From a checkpoint of a small transformer trained on Wikipedia: 11 layers.
MLP neurons of a small language model. Each row is named by its layer, matrix (up: input weights; down: output weights) and neuron, and shows model dimensions 48-143. Each number is 500 + 40 x the weight over its row's rms, rounded and kept within 0 to 999. Numbers have three digits each.
Before each neuron's rows, "fires on" lists the tokens most often at its 100 highest values on Wikipedia text that the model never trained on.

fires on: " |", " with", " to", " and", " by", " for"
L5.up474:450520515467446501505398523420510467483540513545505578494518473532460468503468461542501465454597546586417508469463569539482507484466467564549497422436513489451540450593538461469541557432515444508465526544461509483468479550549537527493540511482454554527551565559451491477461475527530483571
L5.down474:488495464506518547564572461524462463541561538460562493519453542520467533482476526445480519474530491416528511544481491431503480545501538441513489497533540496531472520450405517487533511444479504530490479498537506545509482552523460461428481437489496494565416448477604496494497514446456540527

fires on: " —", "ot", " -", "us", ","
L5.up359:499585538463482588499486489487534466500585473425499497469520486572549434546551506477487451472501527496513553469536464510504488456488501508461517478520474556533465520504557462479514529515435486455559552498520411508519547473475491500481539505484552514562418476494395453566468535521530557488
L5.down359:457431389489530490510491437560472566565525451508504521501432581493475502468525535425546514482495478482557524511535524549524489531425478553437438520440490491518509481572512536607559432447505444532549519419404585510532456485509473511430487435562523531480493502474457503469525524514530550589

fires on: " band", "20", " singer", "ancy", " politician", " composer"
L5.up675:448426495513516543601468527419471515481526470475473524633490535471479500525557419462460515449554503578514486481609491442496579481478522455482546482523541546490488516463485513565528466549538462486489467503447446458496497510520455564445501461541468532501488529489479510521539544479496528491
L5.down675:563547577451446560394513593573438438511568497545437573439483464521532496446477507579529533507443547497504520474493489527504456444508518543488571476445541440508477482482513500499530503524532497495435496493470568505495467499527526491539571445533464475492445511518492563491477452522507516573

fires on: ".", "est", "ers", "ency", "en", "age"
L4.up274:551453485516376497542424507454441504544437546505555520509511416461515490523573455454509509489501517512402460517551583500512560515500450534437465531434511460478538508576523557543513522509517483436592504529496494450522496501513500551509456547505460553506446495442488494577539469501502532575
L4.down274:457559507513526449449502526563513479382565482484475526505515482523514508541514482545486489476586573489503547484498419491478439488544548525496480523547466536483517506528508383496446500466472511482457497441483479530416460495510483463493494544489465536474481403546455480497482602474514520445

fires on: " to", "–", " and", " The", "any", " a"
L5.up848:602489450535496452513504553502460537454588504510497533566530484486451534585458483493521451503503460495535429494564486462489450531473474473543505548493534564546511463483522523501472530454560484548482459492544502493423513502493469424473525556515471495560418473502487537515527473468435514425
L5.down848:490444492437500579569524423514476485496499485594509503530447519516465517485549498520592520465411517499475489535496486535479529498510502568479526448534483480475521476486517514451548432494474480463540467447451554500538470550449512515493494535403492548413455447485494463470465558496518557555

fires on: "g", "ar", "p", "u", "r"
L4.up362:480517470518560491469477491535538547506429447557453475556457566513443509527585484503494518550469480486512417534389536466511562484468471472474511522484548494493430522552554531471454482468470563427518432512509478527426471479495515494588555508523457518475471494467541496476477536476472557546
L4.down362:521461495464517538524463513475495555407547487495470474488525445502534488589479452460527547464513548530519530524500463476493571507524531446479494489502546470544484466515471505543517506511454435492476502500491497485551437513530512475462447525586580502495566544467478429455458541499548566481

fires on: "ck", "c", "gr", "g", "ard", "in"
L4.up220:534533425546521490514484502522513458532466545453511467477536435491489495491464491489551481495488559484471525465502452468508526525538444547499525494482469394514496431520448504537504501462430502523511528460586573461508506551569548530488533490504493533466493565483600515454493489471545431586
L4.down220:486500529542490500445477525502462459545493500482489523440507487503524463506539516465458534543507485435497488473497509582567590483500506466504454483466558520523381502531561442512544508550506508526415464538484421458520473510443453485549486503464548466448492508482409537424587457471429523466

fires on: "ri", " San", "ie", " Shar", "ou"
L4.up544:460495468595482478506529450524516457507468466534454531549514467563488508505530478490467519526560594545475536469517488534510521503460545531481566494416528542444456488483497545482447460476565518467501509486526469486401469446542489473471483554516549560555418550530522463431459517540559497485
L4.down544:472518530427421524511432519503499507440562529551533521490547520522570537536539517529453428451503452502500480510541558479532444452498388511521476488491489454527480531512516483539610484497460494517502472550406520528486490459490500505513444495474498396475475562543493463523452501528430514470

fires on: " —", "ic", "ot", " Space", "le", "et"
L4.up118:426481485546456538482422487557563495499634436546488487486483396530529453493539430476503472505524532502532561510429449515542490506566504478495478487507506563489475485510455542547448476472533439534524416455474431492535486510469451465479553487453492503482563520542489510505495542503520563569
L4.down118:495491511496445511509469511456512471515474492477474550494465523578553535480464490485533420518484524531469497560551462536532504445439464537502461555518553468498462506502424514515487484490390478451468457509482508573402440500589487560511542537501474449454474509531538515529471508549432600522

fires on: " North", " land", " South", " East", " fl", "0"
L5.up651:467474505467567506485503523503601480528503521492501532463525421574485413455423508478517481483489478494474531499522540534414473446496426531454495568525485513550501436564407546583499482574504437494518525535517448508507515501496493526478440490608542534413463489517483463462500472520490506462
L5.down651:557505515449570546532470508485568484512522419537497475469509518467585541468529493485502495505420518455574523534483521490504449437489466464509465474476529492442486500531501543489490514587393523507510515502427516455464569472518569483496495491516575488434493411542515515523431420475512448487

fires on: ":", ".", "-", " time", " album"
L6.up691:457518537514435479461548480501593462528478512565463563454504487538553449534499488482451472528505558465462501478539502453478428528501539427500506534538582494502477441577465582497541428464503550533460471477517468466526461556468482463555519431449558534407552529562489522510523499520482545457
L6.down691:576497448481551495506404539504489463491543471441489541489494558492462454515471547562506490498485543539475529529455446564524536503445453584438574502490541446479553546461549454501461602541501450516549407511514464480475496444515549514467521452516476545479516494492452576565464520480490471461

fires on: " as", "15", "4", " when", "10"
L6.up662:471487493594479578517446515554505466481563531557513491560495509441467554514503486545505486556479475488455541460441500464486542562532501510560474491459503408475487544522479475509502449565453553536454498566469584446484587489491460472509530534546532537442500464506467494462445530474532463537
L6.down662:517560552513558450568539469459516548497456524447483490416473511477506541515489505478507553539481550457559493475487524506424501418457514544468509550518491478566483431416541506452522566515509516494536522434466551559436445456464476510475448486537566498501492467520453506523494454506492494577

fires on: " p", "or", "her", " ro", "sp", "p"
L4.up653:454561519440475551536527450489551546553460477547444546508492510512523501530495507572497440543520590488522491542446427440491506516541515494550426541484444490394476551482508518525503510492523569501531538492504412552503453522597550476501464487489552548476396505490510464525509546459554521497
L4.down653:468458545413431454549492421499557473470516509526452578507405530486529448540574522480454497485437456485462480544510511519477590519507462467431507564528473508539531457490412517506538586459471523500511501505489440572522548534642493468526517499539506473488496497502546493451518582449536506499

fires on: ")", ",", " |", "'"
L7.up391:474506483539531516521550547420485513516475477523425565555481491430500552525545455582494509499482488527509400516500510433512484509496533454527467468532511574543543562538473534471427509507470474415496503468538506485528520513492468447446480472477528529489494468420506462531570504501501560459
L7.down391:619494528554480498485543576601493519554478491467457493526440518524449504519507565466493455547457568497484532537515514522474422482512518524466540526487476527522490504480464422475522405495457489454559454570495495501515465515536472487480491543486507496503524504537397494496485506529485547542

fires on: " and", "-", " John"
L5.up241:501451557540434475525513509460554464454415477513479545498463513448526498525508521541480505577480500486491503467553555445514471440516548421512483445530521484465467456446505550386516499484470577521526507413494472476535493546546482462508506438513530492492495475490512567600462494492419516425
L5.down241:454524470519492405497528487508594536463408499450547546519537499477516531572401457498473511453549461472544486534441493535484537464471452506504558514478464507494602459526490531454540489586545503476481482488538558531464495460522486578463558518515487497572551522519476436504450547482491495481

fires on: "20", "form", " R", " Form", "umb"
L5.up764:508466528469487452416484504492461503513445559480534460484515481533444569480501441491530587492593492504547524471502410479455456474434457466498571528495527508515481474436512488533559554553450452500579545428490399550470511518469430502436566471522470567487529552551518527461486534501429516434
L5.down764:548495493408554500473473483553530426563530456531496537566494510518513494482477542481549440434496560540570565489498515510530516552490472482581490449558475524481496469523443521478512558511460479486413487449543529487425448488541562538528479562465550449491465424495505457468467473430524480461

fires on: "ars", "ers", "s", "ors", "ins"
L4.up920:551461499492514505487584534490471557500538413489482540523556463565520412569505470522499492550496497486453517532533509433520512465473511534576538481456492552570499478499527446546547490487466485499560450478543523489497507454470429408471545485488528511537501487436520485468499476501533473489
L4.down920:537532497501533560513429492549622505564572454439454479534478571531524479462553576432517445497521495464490495466488517488523534531479466524512427493472505509472505507504589501542535479508504492531486524435449542538477524506536526491528479537479489505521430522486442462472533443544487539458

fires on: ".", " so", " life", "History", "red"
L5.up553:495493472537540499515460520455526443463461488466501484451537476465541452546469462472474527472495516479486464496488531510427522510528540472497459493549469534445497439576488507548538537519482450425521540512526444502496440394464486544574590450496499475558537467557430464492548460523552541509
L5.down553:527521539529511518476479469500459468534580560565463469509506488449545510583463476482479527533467587502549505488533489482559531534448477484552535552514616482437527492440433484487507539471536433479460496499519477485556479535439490408536529440525437468484486537457502471502518587495480421451

fires on: "19", "^{", " he", " mi", " a"
L4.up37:481493476462466488554442433504511467513510572539504507505483490589496454441540498476463523470576548495549470493457541571425547449499545483514494528488525568514503458434467510429434548448492533589535546484471498488543492456524470435517533514518424409380487511549492547442531525434504529515
L4.down37:503516487465490511484555451507500598527510515420541486545557520475562561400494470480458507546557491543555604525442454483422504496514564438505481535514533457543548518462487587507503424514505556453489493505519519518469546447489525501570540481513547527502495515538446589465494452529545530449

fires on: "al", "er", " ", "et", "ac"
L4.up59:489460453543582520477554516518524422484540498481437507511560479481497520514540525530534598435484427479534554499490506542527518539518514537550450491507498573508470563497521458496436509392530471548537495432485512477489466452475572497554463480526452504481507463487552534526596478528471531569
L4.down59:470470517589483523543411497508475474488417516474578539450518524435490421496485475540519502470493477496499565541504575473530475403551463507524570526432507503472465467457531543618597526526533488499473504565479515469465505528438477495456557576481557570490530414532451487471563539483491507530

fires on: "l", " an", "L", "-l", "Cl"
L6.up210:470470526467485444471403521525477502563454475539434460515512455507541484405462475502536444501490509498566452576531471537505457498513511483502517449538584498490538510430571510499455536444492504535478524431502498533556457599523523567528501497438546519455537487529486488447535516446537469524
L6.down210:564577486456504506528504563561530484480488442463469499480531511549526578482457525529493466512479543515474474444563480519572479525501446504478556478488447453434421563536539576485493501474500469527532456503437545496481466531483549589513525496503462439549470381486521513460436477486545437408

fires on: " g", " m", "aut", "17"
L5.up237:540417534486504432456498478449493532448512503568552529520462528576496537483504459501488492556540463504510444540471455467542439482472541515513526492572564493457475509464540450544571475557469538379499504472495465430470492522554509492497604467517516510521438478479539529549438580443469531546
L5.down237:458483590496512441510534472503509470514414479473424477449438477499442534443494469456469479501520556552388543498450442495549407456424535540478532528542487521478499480481513554496526497466502588529535472485509486556532550504425481527370430587468509504518529482515486506472470508482476484482

fires on: " d", " F", " D", " the", " W", " O"
L7.up908:516470478536518485537512450572483549449504518509536522603514513540502562523512529522539554540433513528474503526510501458434505501611514549563500561503510473541459491489504450453521457496502463455451483557540514471516463449468505536521508476548469456545491476548484441535491561517494433537
L7.down908:448484566472502582483521495575493504486565448446537430462444511440510526539461586503550500566515440544484439487516587489532499551487505537489477532481517580491451524490502492500470502516506542547565522524537473489583545541525478528513483518519487439362474427543486485553463438444509512515

fires on: "7", "gr", "8", "ouse", " gr", "alle"
L4.up722:468498480489518544492503552484548476588536515491522448450482486443502552520448405479460465498507548487464520503462391440436529547538480554553453492590502479475545529521502521452503595521447483478471447556517535421511464517496507493505480484499477548447474497448518484486496554465534458487
L4.down722:432477504487437461476485519428450490503503457485598490484523457494391526466493448483483473534489498528517504513449524441503487490465538521540491462433503554478584496579497520521447496503481544488472506483515576537492457550509485487530503486433478596532491447489519580501565543534556416521

fires on: "r", " dr", " Michael", "on"
L4.up440:491473417589503560443496586487526514535550510536522517428507551555525492556460478482477512494491520524541535462506481502501496467504451513536476498547497452509483552517512531519565466498439504466475468557516460512423570521520434551456528511444549450479510519424517516579451575489575471540
L4.down440:444435497553526491482451470565555492498459459519535474459543468509505519460464457482511504582457485511500431542479511500512521548492483492575496503511571501538492457531494533522537496519514541459490467511419504506484454470489472493555439492530490531493526484470481476470525421529587476569

fires on: " a", " G", " cl", " g", " Cl", " entrance"
L6.up413:472505501486501499569489530524530476526480446562511464507555541532457515523442443445474513475584517533482522550561494451523528475513487433494474504514481569520524553537504544508451499460452519453489483415518465470523488519428488556534516488478445510519487490529483544502466586490519484556
L6.down413:539454593488456492523510506460480475475446548499486554406529552562513532499514499513531473546448584549557532498523466472500544466520502423502512493450429456461470440515516521481534547434414490450479515579496487510595561525461484455394496489505449508533488443520490513504487514519504497487

fires on: "av", " or", "as", "ill", "em", " ("
L4.up645:516477497558531515463496505449536512424506486578556485528465475494475527530462521525517483477524496511543499464451466516494531438471557528475537507530505455528538442466505438435529499419588512525522492520512493519531399520513442459475452457569450534597514550509411489527456502500469512523
L4.down645:522531555462508454502473564501457560464521494448541511502523503467506510445495540494468512643497528481458495458455525518416472503524492464475454491465586522542573513539518438478515588488496584523450515485496597465497579493511521452591475534547567497492543526519532524521454498509511553453